Weights of a small transformer language model.
Training: a variant of Muon for these matrices, 119M tokens, 10297 steps.
MLP neurons of a small language model. Each row is named by its layer, matrix (gate and up: input weights) and neuron, and shows model dimensions 0-127. Each number is 200 + 20 x the weight over its row's rms, rounded and kept within 0 to 999. A neuron's up and down rows have the sign that makes its largest values positive.
Before each neuron's rows, "fires on" lists the tokens most often at its 100 highest values on Wikipedia text that the model never trained on.

fires on: "s", "r", "y", "n", "p", "ro"
L6.gate380,198,175,214,172,227,172,189,161,244,207,215,195,210,191,222,180,179,168,185,197,173,189,208,182,204,182,226,223,192,188,208,245,195,224,202,187,201,183,184,219,211,221,193,189,196,199,160,225,198,191,210,209,204,193,234,162,209,181,184,184,207,218,211,209,188,182,206,215,168,206,219,190,176,204,198,200,193,169,218,158,206,230,189,205,177,208,190,234,227,199,188,247,219,221,179,220,204,190,206,206,193,193,184,204,225,217,237,201,187,189,182,199,221,178,202,165,177,233,213,198,221,204,213,199,245,183,191,193
L6.up380,228,224,245,227,216,169,210,220,189,186,186,191,177,223,227,196,180,220,207,204,186,174,181,212,211,179,218,229,208,222,208,222,191,172,206,196,176,213,168,220,172,210,229,176,218,207,185,184,173,234,178,197,212,177,200,169,195,217,150,198,232,212,173,203,207,188,210,184,169,186,198,198,175,205,172,203,202,195,201,175,227,232,157,184,213,210,198,188,196,203,229,212,189,207,191,208,180,173,190,190,204,201,159,157,187,207,234,217,235,176,183,192,173,193,197,224,191,210,197,199,193,179,216,184,208,187,166,200

fires on: " E", "E"
L3.gate462,205,211,190,183,163,207,214,178,201,177,223,188,195,198,188,196,184,198,207,243,218,154,213,203,209,196,206,221,217,191,193,218,229,214,156,248,175,241,216,196,148,202,200,168,198,191,162,197,210,176,183,215,194,190,196,215,189,202,184,232,205,189,223,170,206,208,199,195,214,168,205,186,209,219,215,232,190,166,226,211,232,186,204,170,156,172,226,220,187,170,189,209,188,200,198,213,170,194,195,186,246,242,179,200,184,186,190,245,216,212,216,200,235,191,233,182,201,197,236,206,215,180,214,210,177,183,220,209
L3.up462,187,216,214,161,184,222,209,213,202,228,198,182,187,165,197,204,182,210,210,206,234,146,200,200,232,203,183,216,194,210,182,210,217,219,220,223,193,225,194,231,174,232,195,210,207,198,175,207,190,197,169,189,230,162,190,224,193,199,219,198,202,223,210,222,182,215,197,195,216,201,232,193,170,211,188,205,201,178,230,190,187,203,201,192,204,184,200,206,204,189,171,195,237,172,180,207,200,229,209,175,223,227,190,195,166,202,189,227,195,240,218,216,235,170,211,191,182,186,201,208,212,187,217,176,197,251,172,190

fires on: "est", "ur", "on", "st", "f", "ail"
L6.gate508,196,181,177,204,214,187,164,217,204,191,182,210,197,217,230,205,184,205,233,181,206,215,209,223,200,225,212,171,196,212,201,216,182,195,213,199,161,197,208,191,198,225,217,195,222,204,214,204,211,197,199,197,196,221,225,190,219,194,158,199,187,211,159,220,175,213,183,210,226,176,237,210,174,189,211,207,218,203,184,197,202,180,224,203,222,192,213,204,200,178,191,189,204,224,203,198,205,164,191,183,167,214,244,191,193,208,232,198,184,215,168,202,165,254,191,199,213,181,180,182,204,240,167,195,226,216,223,193
L6.up508,195,220,193,181,185,194,208,213,167,187,171,191,213,196,212,207,146,232,231,222,214,181,174,198,205,219,235,201,176,173,207,172,209,225,207,170,217,187,229,205,211,208,211,217,204,212,195,189,204,199,190,213,215,197,177,200,194,193,223,188,207,226,205,198,222,186,190,174,191,199,237,171,237,186,224,188,209,187,221,193,206,191,224,201,195,168,160,189,213,198,158,197,174,206,208,191,197,200,189,181,215,191,218,196,165,215,199,205,191,168,151,192,198,186,232,214,165,196,217,219,149,199,185,214,207,173,199,238

fires on: " rec", " Sec", " sec", "ec", " Rec"
L6.gate117,188,194,193,205,210,252,217,199,202,197,212,199,214,228,210,174,206,202,243,197,182,212,207,199,182,222,231,204,236,192,205,202,217,219,197,227,174,170,169,203,220,233,210,201,184,224,234,227,193,181,161,209,216,238,224,188,188,183,194,155,186,206,178,188,187,184,181,172,197,207,201,162,194,196,167,185,199,201,193,197,170,173,185,195,160,260,173,198,184,199,209,210,162,200,178,187,211,183,190,168,168,215,198,187,213,198,203,195,172,173,184,204,206,198,190,169,193,237,211,203,200,198,204,181,196,212,205,190
L6.up117,226,207,218,235,223,192,197,192,219,195,215,171,250,188,219,175,213,169,166,195,210,224,194,164,170,208,213,218,201,200,199,232,183,203,196,199,187,187,173,197,194,233,227,196,168,227,215,184,194,192,175,200,219,198,188,224,141,235,204,168,201,206,177,174,183,202,168,194,197,202,236,186,201,242,199,178,193,177,178,144,208,196,173,176,181,203,190,190,174,193,244,178,166,185,208,205,209,192,206,180,194,169,182,180,223,212,174,218,188,186,206,192,203,170,196,188,213,180,205,174,203,192,196,205,165,200,209,174

fires on: " ann", "|---|\n", ":", "|\n", "\n", " |\n"
L3.gate330,202,211,210,193,202,196,195,181,198,199,227,232,190,225,208,198,216,192,165,201,199,189,204,200,196,184,208,203,213,202,207,204,154,227,203,213,221,249,206,208,196,177,205,224,201,184,193,174,170,196,189,166,226,184,193,206,210,230,249,252,197,205,206,194,212,231,212,140,207,175,185,220,190,210,187,198,191,203,175,207,207,209,190,176,196,166,220,199,177,240,220,212,248,230,220,221,224,197,178,210,160,216,225,191,197,227,200,162,190,180,184,201,199,178,189,165,182,221,197,224,211,215,181,191,179,212,210,184
L3.up330,161,230,222,227,226,186,197,218,198,200,232,271,184,208,258,171,201,213,169,210,223,220,198,185,202,183,188,198,191,224,181,176,176,211,223,223,209,227,188,200,167,202,186,207,203,185,182,213,216,220,202,179,183,193,222,199,206,184,213,232,180,205,185,176,213,223,219,163,207,184,158,226,221,193,159,199,245,210,221,157,218,228,197,181,189,171,210,203,199,184,244,210,239,213,236,206,186,185,186,170,156,212,209,201,213,213,197,213,197,207,193,194,195,223,212,194,168,222,181,180,215,216,194,218,227,255,242,213

fires on: "ight", " str"
L3.gate30,169,229,234,158,209,195,189,223,175,187,229,181,204,215,206,190,236,212,221,180,177,226,230,215,219,170,171,218,191,201,207,197,211,191,182,228,179,195,193,186,202,205,193,191,181,153,213,230,169,193,201,199,215,165,184,196,184,208,216,183,175,190,194,173,205,185,240,237,167,205,201,177,234,198,221,176,146,199,218,231,220,212,193,221,220,237,203,189,237,223,197,204,216,193,195,208,232,175,202,232,199,229,213,192,213,214,217,178,180,205,192,173,211,180,216,236,182,201,208,226,193,203,247,188,223,197,172,227
L3.up30,173,206,196,196,209,206,187,218,215,164,188,182,226,243,210,199,203,208,210,178,203,201,216,174,184,226,212,180,213,194,194,209,211,216,205,222,189,170,211,151,242,224,170,203,181,214,195,187,187,218,163,206,199,172,190,202,178,224,195,210,211,170,202,203,199,203,243,169,180,184,199,191,240,188,170,209,152,173,201,212,228,191,190,231,205,196,194,193,202,215,221,170,205,190,187,247,176,213,202,196,171,203,202,204,202,215,185,172,219,195,241,188,219,215,205,213,196,198,220,221,173,196,220,179,219,199,168,220

fires on: "ence", "istory", " Europe", " history", "duction"
L3.gate344,183,187,154,190,196,194,202,222,204,184,194,207,194,177,185,204,210,220,204,223,203,258,215,189,196,194,186,184,194,183,200,199,232,226,209,184,169,200,203,202,222,174,197,193,189,174,196,225,186,195,194,178,194,187,214,209,205,197,223,217,192,199,156,185,185,190,224,186,182,196,186,193,182,209,205,219,235,201,232,190,212,209,216,150,190,201,186,188,211,189,199,193,173,208,216,163,185,218,222,212,166,180,194,188,162,227,204,187,212,228,203,160,235,201,197,183,204,252,212,254,178,220,221,206,212,177,193,192
L3.up344,185,200,180,201,195,181,211,173,221,190,188,207,200,162,200,216,194,200,179,223,214,173,205,159,190,197,155,189,204,201,218,191,195,210,169,176,190,179,225,186,208,186,187,203,200,166,174,192,197,192,187,201,188,158,209,250,220,228,201,231,215,226,189,212,208,205,220,214,184,217,176,197,200,231,214,247,209,197,229,186,207,189,189,161,193,200,188,207,225,201,220,163,219,225,221,196,191,227,192,202,177,204,192,210,213,214,214,199,229,215,202,178,225,156,215,218,194,235,186,217,173,202,204,170,180,203,214,214

fires on: " ag", " p", " elect", " inc", " Ag"
L3.gate492,198,203,223,187,201,192,204,204,249,171,204,206,196,217,208,173,208,195,163,199,232,198,171,204,230,169,192,229,210,178,243,206,240,197,164,203,239,197,212,217,194,195,174,193,184,170,217,201,196,195,212,215,223,170,191,190,235,157,240,174,210,177,217,166,204,198,184,206,201,183,212,187,218,212,206,212,154,230,187,231,235,218,191,238,205,213,210,183,190,218,204,197,236,179,191,190,226,210,184,228,214,193,216,190,234,192,194,185,203,194,198,200,201,202,223,217,224,184,186,190,231,203,201,193,209,227,174,245
L3.up492,237,203,179,191,215,183,194,186,188,206,194,190,206,244,184,214,204,228,189,192,196,218,134,216,164,179,235,231,230,196,216,205,231,206,199,197,221,202,231,187,178,197,198,196,147,228,191,198,207,206,224,219,211,163,171,201,205,154,245,204,206,180,221,214,200,202,189,166,184,193,204,233,201,191,195,182,200,221,185,247,206,206,198,219,234,186,204,180,196,194,194,211,229,188,204,191,220,201,203,221,248,203,185,167,203,183,191,167,185,194,195,190,174,210,181,184,181,201,194,183,212,174,184,209,209,201,198,212

fires on: " |", "sk", "ch", "h"
L6.gate422,198,187,205,209,160,224,204,232,184,174,178,191,202,214,195,182,182,173,212,207,154,197,198,245,207,206,172,201,202,187,189,203,235,176,177,194,251,189,167,220,180,156,246,198,221,221,184,231,201,223,223,176,199,232,219,206,242,216,190,227,225,222,188,203,178,217,217,184,205,177,206,201,223,198,183,197,176,201,223,223,210,219,214,182,222,189,180,189,223,212,199,247,174,194,239,176,201,210,232,195,226,242,194,191,186,196,212,196,193,198,242,220,204,231,194,203,205,168,193,218,198,167,223,193,200,192,179,228
L6.up422,216,206,213,223,188,199,189,226,201,219,183,208,222,202,205,203,199,218,175,238,180,206,210,211,175,221,200,208,198,198,213,244,210,174,188,212,216,198,195,210,174,166,231,215,185,194,224,220,214,202,172,224,217,181,193,213,210,229,209,179,185,196,163,200,191,185,193,157,226,202,194,188,218,230,199,211,182,211,220,208,179,217,233,215,195,206,206,197,213,208,217,239,189,157,264,206,226,173,181,207,193,211,215,227,191,201,173,176,176,200,219,173,210,212,209,187,188,210,170,225,211,209,210,187,214,194,199,181

fires on: ",", "istory", "med", " Japan", " history"
L4.gate342,192,183,181,191,193,197,172,188,234,215,207,224,199,192,193,193,186,261,210,202,194,226,209,198,200,245,225,237,190,233,223,195,153,190,217,171,186,190,186,226,244,215,230,178,199,184,179,237,227,199,207,151,172,197,180,196,200,210,167,199,163,196,199,215,196,227,195,207,224,210,205,230,217,204,226,196,197,200,178,210,201,187,197,171,195,196,198,195,171,203,222,209,187,211,216,188,188,223,164,210,187,195,226,216,214,182,174,183,231,208,193,217,190,194,185,186,242,214,180,201,217,221,217,207,164,188,216,183
L4.up342,190,185,194,192,216,237,230,194,226,169,164,177,204,198,184,225,183,204,170,226,214,197,246,207,245,228,199,228,223,203,160,185,199,220,190,199,191,172,179,184,205,196,193,211,197,162,179,169,184,200,207,224,202,181,187,218,224,207,192,197,198,222,206,235,220,185,170,210,200,192,198,176,187,192,191,205,248,224,211,195,236,169,200,175,187,241,191,238,206,163,193,203,194,185,202,191,201,198,187,214,191,195,203,202,196,222,196,198,186,196,219,218,214,199,180,219,200,244,239,221,197,177,204,189,206,188,179,213

fires on: " p", " comp"
L4.gate45,213,247,221,221,214,196,176,203,217,211,176,185,159,188,204,186,226,240,224,217,185,214,192,182,200,190,177,203,180,188,206,185,191,219,175,201,187,202,210,199,227,217,215,195,170,180,248,191,187,203,185,210,184,203,226,198,216,204,221,206,207,191,199,220,246,218,171,183,209,189,224,217,205,178,187,213,175,228,145,184,227,229,173,186,207,228,190,219,215,195,176,235,223,215,210,200,222,180,198,212,229,223,182,208,220,209,188,189,234,188,219,177,225,176,195,207,204,216,219,215,226,244,214,176,188,202,212,214
L4.up45,220,201,186,197,185,182,194,188,242,190,208,174,180,212,187,202,177,222,194,203,196,190,199,230,210,201,179,217,207,177,246,192,212,195,186,212,245,200,222,187,233,221,196,227,135,194,181,204,189,199,212,195,190,177,196,221,189,179,210,214,189,193,212,205,196,219,192,198,179,205,192,212,195,202,193,232,209,217,218,216,176,222,219,172,187,204,176,223,178,246,209,197,246,208,194,204,162,191,172,211,203,204,213,181,235,213,193,173,201,220,237,218,203,182,197,153,223,177,201,212,193,231,190,171,180,233,176,223

fires on: " e", " E"
L3.gate110,205,228,207,185,176,223,192,214,183,204,194,221,179,220,206,198,171,215,197,201,198,157,175,161,190,177,249,183,207,196,193,180,188,249,215,227,172,206,241,200,176,191,206,190,168,213,198,204,212,180,191,219,169,151,209,188,197,162,218,218,178,193,197,175,228,201,192,190,219,213,231,173,198,206,198,214,194,193,184,191,208,195,202,210,197,208,234,216,173,193,197,186,200,177,185,170,193,189,213,204,196,221,205,173,248,194,224,206,217,217,203,238,218,190,209,201,208,219,237,235,190,186,205,228,223,191,191,194
L3.up110,218,197,189,219,190,194,213,164,176,203,197,177,153,210,187,209,171,215,181,174,199,167,210,189,206,191,195,178,236,203,203,198,190,211,220,188,137,195,252,203,174,198,220,176,181,191,173,161,179,178,198,229,167,168,219,218,192,170,212,202,161,201,206,221,224,164,197,172,218,193,250,176,197,188,234,180,194,188,197,189,195,189,213,199,226,176,209,216,193,174,216,198,194,192,208,199,215,227,208,173,186,205,162,182,214,194,217,204,223,175,215,225,217,157,219,179,223,208,233,202,193,161,200,212,234,206,199,225

fires on: " L", " II", "L", "z"
L3.gate304,204,213,184,207,190,197,188,248,179,201,192,221,223,205,206,205,227,232,185,227,211,187,181,233,191,205,193,185,212,186,179,201,189,222,208,237,214,183,217,190,172,182,199,170,182,203,213,216,184,196,181,242,186,194,212,210,209,206,189,219,229,205,198,224,202,207,233,220,204,185,182,199,208,211,249,221,182,208,224,185,189,218,225,200,179,212,205,213,221,192,192,212,210,207,190,199,219,193,167,183,210,225,200,213,188,211,224,178,231,247,171,207,188,191,213,186,191,226,230,181,207,216,208,209,207,251,182,166
L3.up304,202,234,195,211,250,197,210,243,178,199,217,196,238,216,181,190,199,236,183,195,215,190,195,214,204,189,227,194,175,215,201,176,201,183,220,207,186,202,224,190,157,219,203,183,185,229,194,188,183,159,204,206,209,189,228,184,210,219,200,220,237,213,219,178,200,193,189,230,163,191,207,179,181,182,168,184,233,163,201,171,193,204,207,218,210,174,180,185,180,178,192,193,227,215,193,186,180,196,208,192,210,184,184,206,215,208,204,197,218,178,206,210,195,247,201,231,188,219,180,244,180,186,221,194,221,201,144,171

fires on: "L", " L", "-l", "ican"
L3.gate406,192,180,196,185,227,220,180,221,183,177,202,220,218,171,211,250,170,192,180,218,191,177,198,199,228,197,226,173,218,201,185,216,215,193,183,220,210,216,218,202,182,203,216,154,168,200,210,151,193,196,238,222,193,187,231,155,204,188,182,212,182,201,198,225,190,179,191,168,212,172,189,204,178,207,255,225,177,217,203,205,188,183,229,204,209,204,198,210,186,181,157,210,205,222,219,169,212,204,229,231,212,212,194,185,176,156,207,223,209,224,215,208,225,179,210,205,218,200,198,206,242,206,180,205,220,178,199,203
L3.up406,205,185,206,214,214,158,182,233,170,215,188,200,197,193,174,217,195,199,209,182,206,175,216,214,222,220,230,185,197,184,210,178,179,235,235,197,197,207,265,183,183,215,196,195,202,226,210,153,166,174,201,244,178,198,232,201,195,166,205,219,198,204,174,200,214,184,191,199,201,173,205,196,172,175,254,205,188,225,194,172,187,185,214,240,194,222,191,204,192,196,168,216,180,209,216,169,214,199,212,186,175,208,212,248,220,187,184,244,201,183,176,205,253,203,227,204,184,212,231,218,253,210,190,176,205,197,211,200

fires on: " p"
L3.gate227,210,175,206,193,217,198,210,193,207,188,170,168,217,167,179,190,200,219,175,204,173,204,187,204,211,181,213,194,197,213,196,177,186,184,189,193,211,170,217,196,205,208,189,200,218,220,222,221,195,243,188,183,208,181,216,201,211,186,227,205,191,150,222,192,198,198,217,173,215,210,182,189,188,180,208,190,188,209,189,167,181,222,170,161,169,207,195,190,216,205,171,196,226,215,212,210,225,184,153,221,233,199,226,179,209,223,201,204,219,182,208,207,212,185,233,180,206,213,197,207,218,163,206,241,168,214,201,216
L3.up227,231,183,206,167,204,186,200,223,190,180,184,142,205,173,198,175,191,212,193,214,188,184,196,191,231,181,195,197,203,205,208,185,205,173,176,204,190,173,202,182,213,191,172,215,195,191,224,202,212,217,197,195,203,191,214,200,191,211,203,187,190,154,235,195,208,220,181,195,207,209,212,189,191,193,208,202,187,210,223,154,186,208,155,189,178,209,201,173,183,206,159,178,199,209,208,209,201,173,133,219,219,184,233,185,221,213,193,210,227,181,232,214,228,205,246,197,216,204,203,205,212,208,196,225,198,226,206,216

fires on: "as", "ost", "ud", "ank", "ac", "2"
L6.gate363,221,205,237,175,227,225,182,172,210,202,196,187,171,195,200,186,194,186,174,198,206,144,191,217,205,156,186,193,181,225,204,192,178,208,174,175,228,196,193,216,175,208,244,201,153,193,207,194,175,214,204,215,195,221,218,196,200,224,180,173,221,251,229,200,194,186,205,186,185,196,217,190,197,215,220,161,176,197,205,208,202,231,181,210,194,222,218,198,201,193,166,204,177,195,213,179,201,203,200,199,177,209,192,170,175,240,190,170,211,217,198,211,214,212,236,181,191,226,194,195,233,216,197,205,205,187,185,231
L6.up363,174,205,190,212,205,215,203,197,210,196,211,219,183,180,204,184,184,211,211,227,177,207,187,223,209,240,232,170,205,177,210,237,174,189,212,222,172,157,199,184,209,204,207,191,241,196,198,177,191,187,220,187,206,224,193,146,172,224,210,196,195,186,182,222,199,192,175,199,223,193,155,204,232,203,214,247,177,237,212,195,177,196,226,168,204,190,220,175,212,201,180,220,187,222,205,192,247,191,206,188,203,220,178,171,210,178,215,204,174,150,196,179,201,196,195,232,206,199,198,173,190,173,226,214,228,206,200,196

fires on: " e", " o", ":"
L3.gate470,195,166,189,193,166,172,165,185,224,165,222,200,172,175,210,225,196,178,197,169,216,178,207,186,240,201,218,227,164,217,238,190,194,215,199,215,166,202,208,221,200,193,196,165,190,211,228,249,200,213,205,191,207,165,208,208,197,160,180,206,186,233,201,169,176,235,204,229,184,179,221,171,192,218,222,209,209,203,200,206,219,229,182,216,198,205,195,189,175,209,234,202,201,195,198,182,195,221,193,198,186,227,211,184,223,198,203,190,260,202,199,197,223,178,196,162,214,205,224,191,223,238,214,203,177,209,243,166
L3.up470,231,156,173,198,139,194,177,199,219,210,207,206,223,228,217,196,175,170,182,188,228,191,207,196,209,229,202,222,195,235,234,189,190,209,184,194,193,198,249,185,220,230,228,172,172,209,212,195,202,185,202,220,198,195,207,232,226,175,151,190,160,220,200,201,195,215,197,205,193,182,213,170,188,231,242,184,197,208,214,189,214,234,199,210,224,198,199,197,178,184,205,217,192,198,205,178,209,220,195,193,154,204,220,207,217,220,197,180,218,182,214,216,223,160,223,221,214,209,198,212,188,182,207,224,156,192,243,177

fires on: "ight", "ty", "ey", "ird"
L3.gate48,185,176,199,208,216,180,167,225,209,193,210,174,203,248,195,212,191,207,244,183,183,201,188,193,220,216,213,189,201,202,170,178,242,182,200,255,194,188,175,200,183,200,180,147,202,200,176,204,186,146,190,172,236,191,185,211,180,189,229,183,219,189,190,182,202,207,219,208,205,206,193,205,211,197,177,179,196,214,184,223,155,225,179,209,190,212,210,234,220,196,178,195,179,204,186,225,200,225,202,172,202,224,227,190,188,217,202,171,222,198,206,211,200,185,195,188,171,209,210,204,201,207,225,257,174,163,183,201
L3.up48,175,173,182,203,185,211,171,220,193,187,186,162,214,229,200,208,224,166,217,214,193,157,192,209,218,243,220,201,205,179,202,207,230,228,200,229,179,191,220,183,173,221,199,211,217,210,204,209,208,178,196,182,199,165,180,162,198,165,206,189,200,187,230,199,194,207,209,187,180,174,198,196,184,206,181,172,222,181,212,209,199,207,191,235,189,201,160,244,211,208,188,218,170,175,214,234,232,198,219,217,208,191,225,215,169,187,200,191,232,204,231,219,195,204,231,187,208,212,182,199,219,229,207,207,193,197,226,179

fires on: "2"
L3.gate370,188,188,208,184,237,232,226,210,220,165,188,197,205,194,189,198,202,210,178,212,230,152,200,178,176,189,222,213,195,166,185,196,184,195,171,205,198,191,182,213,203,179,169,179,261,196,200,187,170,193,202,175,237,206,205,191,219,196,205,214,166,225,202,208,216,198,198,188,170,190,222,188,171,171,203,172,184,184,181,205,175,242,156,184,190,179,206,184,158,204,166,232,232,210,212,177,191,223,195,199,172,178,222,195,215,222,205,169,203,172,210,162,194,200,159,200,191,201,197,195,219,196,188,208,196,206,184,211
L3.up370,185,206,204,240,227,205,214,201,207,181,152,177,181,189,218,194,168,201,212,173,225,188,191,174,181,261,224,179,172,205,199,188,202,186,216,192,188,215,237,190,184,214,223,183,239,216,206,159,165,184,163,217,201,210,197,170,214,196,205,226,218,163,181,188,215,203,229,182,201,188,214,177,193,177,172,168,203,216,225,167,180,188,193,224,180,203,215,209,183,181,201,236,224,219,218,226,210,213,215,162,208,178,214,208,177,199,241,211,203,213,184,258,189,192,205,158,199,205,199,189,176,184,172,204,173,203,177,171

fires on: "2", " end", "V", " result", "4", "3"
L4.gate205,220,205,201,190,253,210,186,205,217,189,202,201,191,203,177,179,202,176,216,201,227,168,189,181,214,151,214,220,172,214,230,215,241,209,188,190,197,237,239,200,204,182,178,184,240,187,236,205,204,186,202,226,208,169,208,219,210,199,215,227,186,185,207,189,202,177,203,225,188,221,231,182,209,184,152,191,203,208,212,181,206,202,205,222,208,186,187,193,173,230,162,211,210,219,217,188,191,206,192,210,176,186,223,214,169,206,173,222,211,187,235,179,227,183,184,260,209,210,200,206,216,239,187,221,205,196,202,195
L4.up205,170,196,185,223,198,213,200,162,217,195,191,209,172,185,246,217,173,212,214,242,187,232,238,202,166,190,196,201,171,198,232,189,205,193,203,209,197,180,189,184,238,200,220,245,224,180,190,173,197,193,205,191,182,220,197,162,231,222,199,177,196,212,180,142,207,170,228,171,199,185,177,218,217,172,242,178,191,146,190,188,193,215,162,208,202,222,191,203,186,215,205,234,195,199,177,177,182,205,193,205,202,195,219,161,175,194,176,178,205,168,211,207,185,194,231,165,201,192,220,205,181,230,175,217,195,182,170,221

fires on: " one", "ating", " St", " ent", "ent", " ad"
L3.gate246,196,228,211,182,165,197,196,203,182,228,161,191,182,175,179,170,217,204,213,178,192,243,194,182,177,192,232,200,196,170,173,191,241,162,164,208,191,196,223,197,221,186,191,220,199,184,173,189,192,209,170,196,183,178,185,202,165,206,174,210,204,197,208,214,242,170,171,167,177,156,194,203,192,195,199,173,183,212,218,216,143,214,179,174,172,243,197,195,183,190,234,236,208,192,155,231,219,204,209,191,194,180,174,230,176,179,195,178,200,199,186,206,194,199,196,190,227,219,230,208,214,206,186,186,206,184,207,240
L3.up246,186,201,215,188,164,187,178,189,213,182,183,174,185,202,183,201,212,218,228,178,209,174,229,204,197,168,186,188,197,194,219,196,244,179,148,208,176,191,219,221,176,186,215,153,213,223,191,187,203,185,178,214,214,177,197,177,194,193,200,194,229,230,215,163,241,170,189,169,174,178,217,193,197,199,222,162,171,200,222,202,166,197,221,207,178,219,220,184,166,208,202,227,199,188,209,200,201,204,237,197,175,205,179,186,191,193,205,178,208,164,209,201,207,204,233,194,234,219,185,205,227,198,161,190,240,175,205,184

fires on: " stud", "est", "ac", "ail"
L6.gate93,220,247,188,203,214,223,197,200,199,244,197,189,195,218,189,176,215,223,210,190,202,196,200,197,199,211,206,207,203,195,184,223,217,198,202,191,208,207,182,215,186,192,176,175,199,192,234,217,231,189,217,229,154,207,268,202,183,237,178,206,170,218,180,206,201,213,163,216,191,178,206,197,206,213,196,197,148,204,226,220,186,192,206,161,213,244,197,187,196,194,204,183,221,175,193,170,221,171,225,163,232,198,239,193,184,206,201,207,193,205,181,189,165,221,191,234,201,224,241,188,161,196,178,191,176,208,197,211
L6.up93,196,206,214,170,200,202,192,216,182,213,170,194,178,197,214,199,184,190,223,195,183,172,154,190,234,224,227,185,247,221,217,208,215,199,187,182,225,211,177,219,202,206,219,210,207,163,241,190,190,242,211,190,227,174,185,187,182,224,196,208,227,178,198,214,201,187,159,233,196,226,214,214,180,191,218,176,178,197,234,219,178,228,218,191,221,209,191,220,244,172,190,175,204,194,203,196,233,216,184,200,208,182,207,197,208,219,233,207,178,171,194,199,181,201,215,213,194,182,202,201,229,190,197,180,207,229,200,216

fires on: " |\n", "|---|\n", "|\n"
L4.gate129,165,214,224,197,225,190,194,217,194,199,178,189,181,215,222,198,187,235,214,201,194,172,190,185,205,194,214,203,199,167,238,210,158,199,190,195,197,189,195,192,178,207,188,175,188,206,218,178,197,177,221,212,236,179,187,164,175,198,208,199,158,197,198,213,192,220,187,193,180,173,189,195,197,205,197,193,205,218,203,228,179,202,210,202,223,153,181,206,192,225,206,188,202,225,181,238,177,226,159,176,161,185,218,220,228,171,235,183,224,212,173,228,210,196,184,218,181,191,208,173,175,218,179,226,221,203,194,191
L4.up129,206,222,197,168,229,177,179,194,205,173,211,213,181,197,217,201,210,191,167,168,203,208,192,201,190,221,174,201,175,241,206,169,177,192,196,189,189,205,184,188,173,214,210,218,163,184,165,184,190,195,216,201,209,162,213,173,213,239,224,237,218,203,198,210,206,219,184,176,190,206,197,183,209,195,188,203,178,229,170,207,205,183,186,207,227,187,166,191,183,173,241,152,220,207,191,213,200,189,191,221,229,189,217,192,204,190,175,168,193,220,193,199,182,180,223,208,177,172,209,178,193,204,198,203,189,227,226,182

fires on: "on", "ro", "h", "p", "rit", "ub"
L6.gate489,200,191,181,191,202,220,208,211,218,237,179,205,202,191,205,213,213,232,248,201,198,205,233,199,184,176,185,214,186,201,208,167,197,207,228,188,217,197,174,164,223,199,207,221,189,198,209,210,204,235,219,218,179,211,177,235,198,215,212,208,220,211,193,213,221,212,143,177,219,198,198,140,230,211,184,162,232,224,213,198,208,163,208,161,198,174,221,206,184,192,182,218,177,226,165,230,182,218,213,172,217,211,177,186,196,217,206,201,241,201,208,194,231,216,203,181,218,209,209,243,215,239,190,220,213,192,205,187
L6.up489,191,208,218,166,223,214,204,155,204,191,205,200,183,181,192,192,214,213,200,211,229,203,191,218,217,157,203,189,187,216,214,200,193,218,232,239,202,209,209,199,227,159,232,196,192,199,181,186,202,185,229,202,202,184,189,198,235,195,203,189,198,223,198,166,173,244,197,189,186,223,212,189,198,224,185,210,223,202,196,213,201,159,186,214,193,208,156,194,203,200,231,211,213,215,220,226,158,212,180,180,204,181,168,206,252,206,241,192,208,168,194,215,232,224,204,164,170,209,203,175,160,192,214,210,229,200,210,175

fires on: "g", "s", "n", "ong", "es", "il"
L6.gate144,185,196,212,193,209,198,227,196,199,157,188,222,205,176,181,218,178,184,175,213,160,168,206,240,164,180,189,219,193,190,190,204,201,184,166,230,184,187,227,190,211,189,184,159,208,215,171,200,224,226,205,214,221,200,199,201,173,170,174,223,202,207,195,206,200,209,210,215,163,190,175,171,180,249,192,215,201,175,201,206,161,188,165,179,217,172,209,250,214,176,223,213,203,228,204,226,182,213,169,212,191,173,185,203,193,221,198,190,171,186,190,161,191,190,195,210,194,189,206,178,189,214,207,182,240,191,184,205
L6.up144,195,201,207,198,196,190,216,201,195,212,201,196,206,200,198,179,185,204,205,206,196,177,194,201,200,180,197,263,220,202,157,191,200,157,191,248,151,184,201,190,226,223,219,193,215,212,217,238,193,186,172,198,230,186,193,230,247,225,212,212,191,197,222,204,195,215,197,208,200,199,190,163,176,209,178,167,202,188,190,165,194,212,175,228,198,222,213,180,187,207,199,217,199,157,191,207,222,189,206,200,222,200,173,225,188,204,183,223,195,182,164,185,192,188,209,231,174,187,186,188,195,193,170,182,210,236,200,207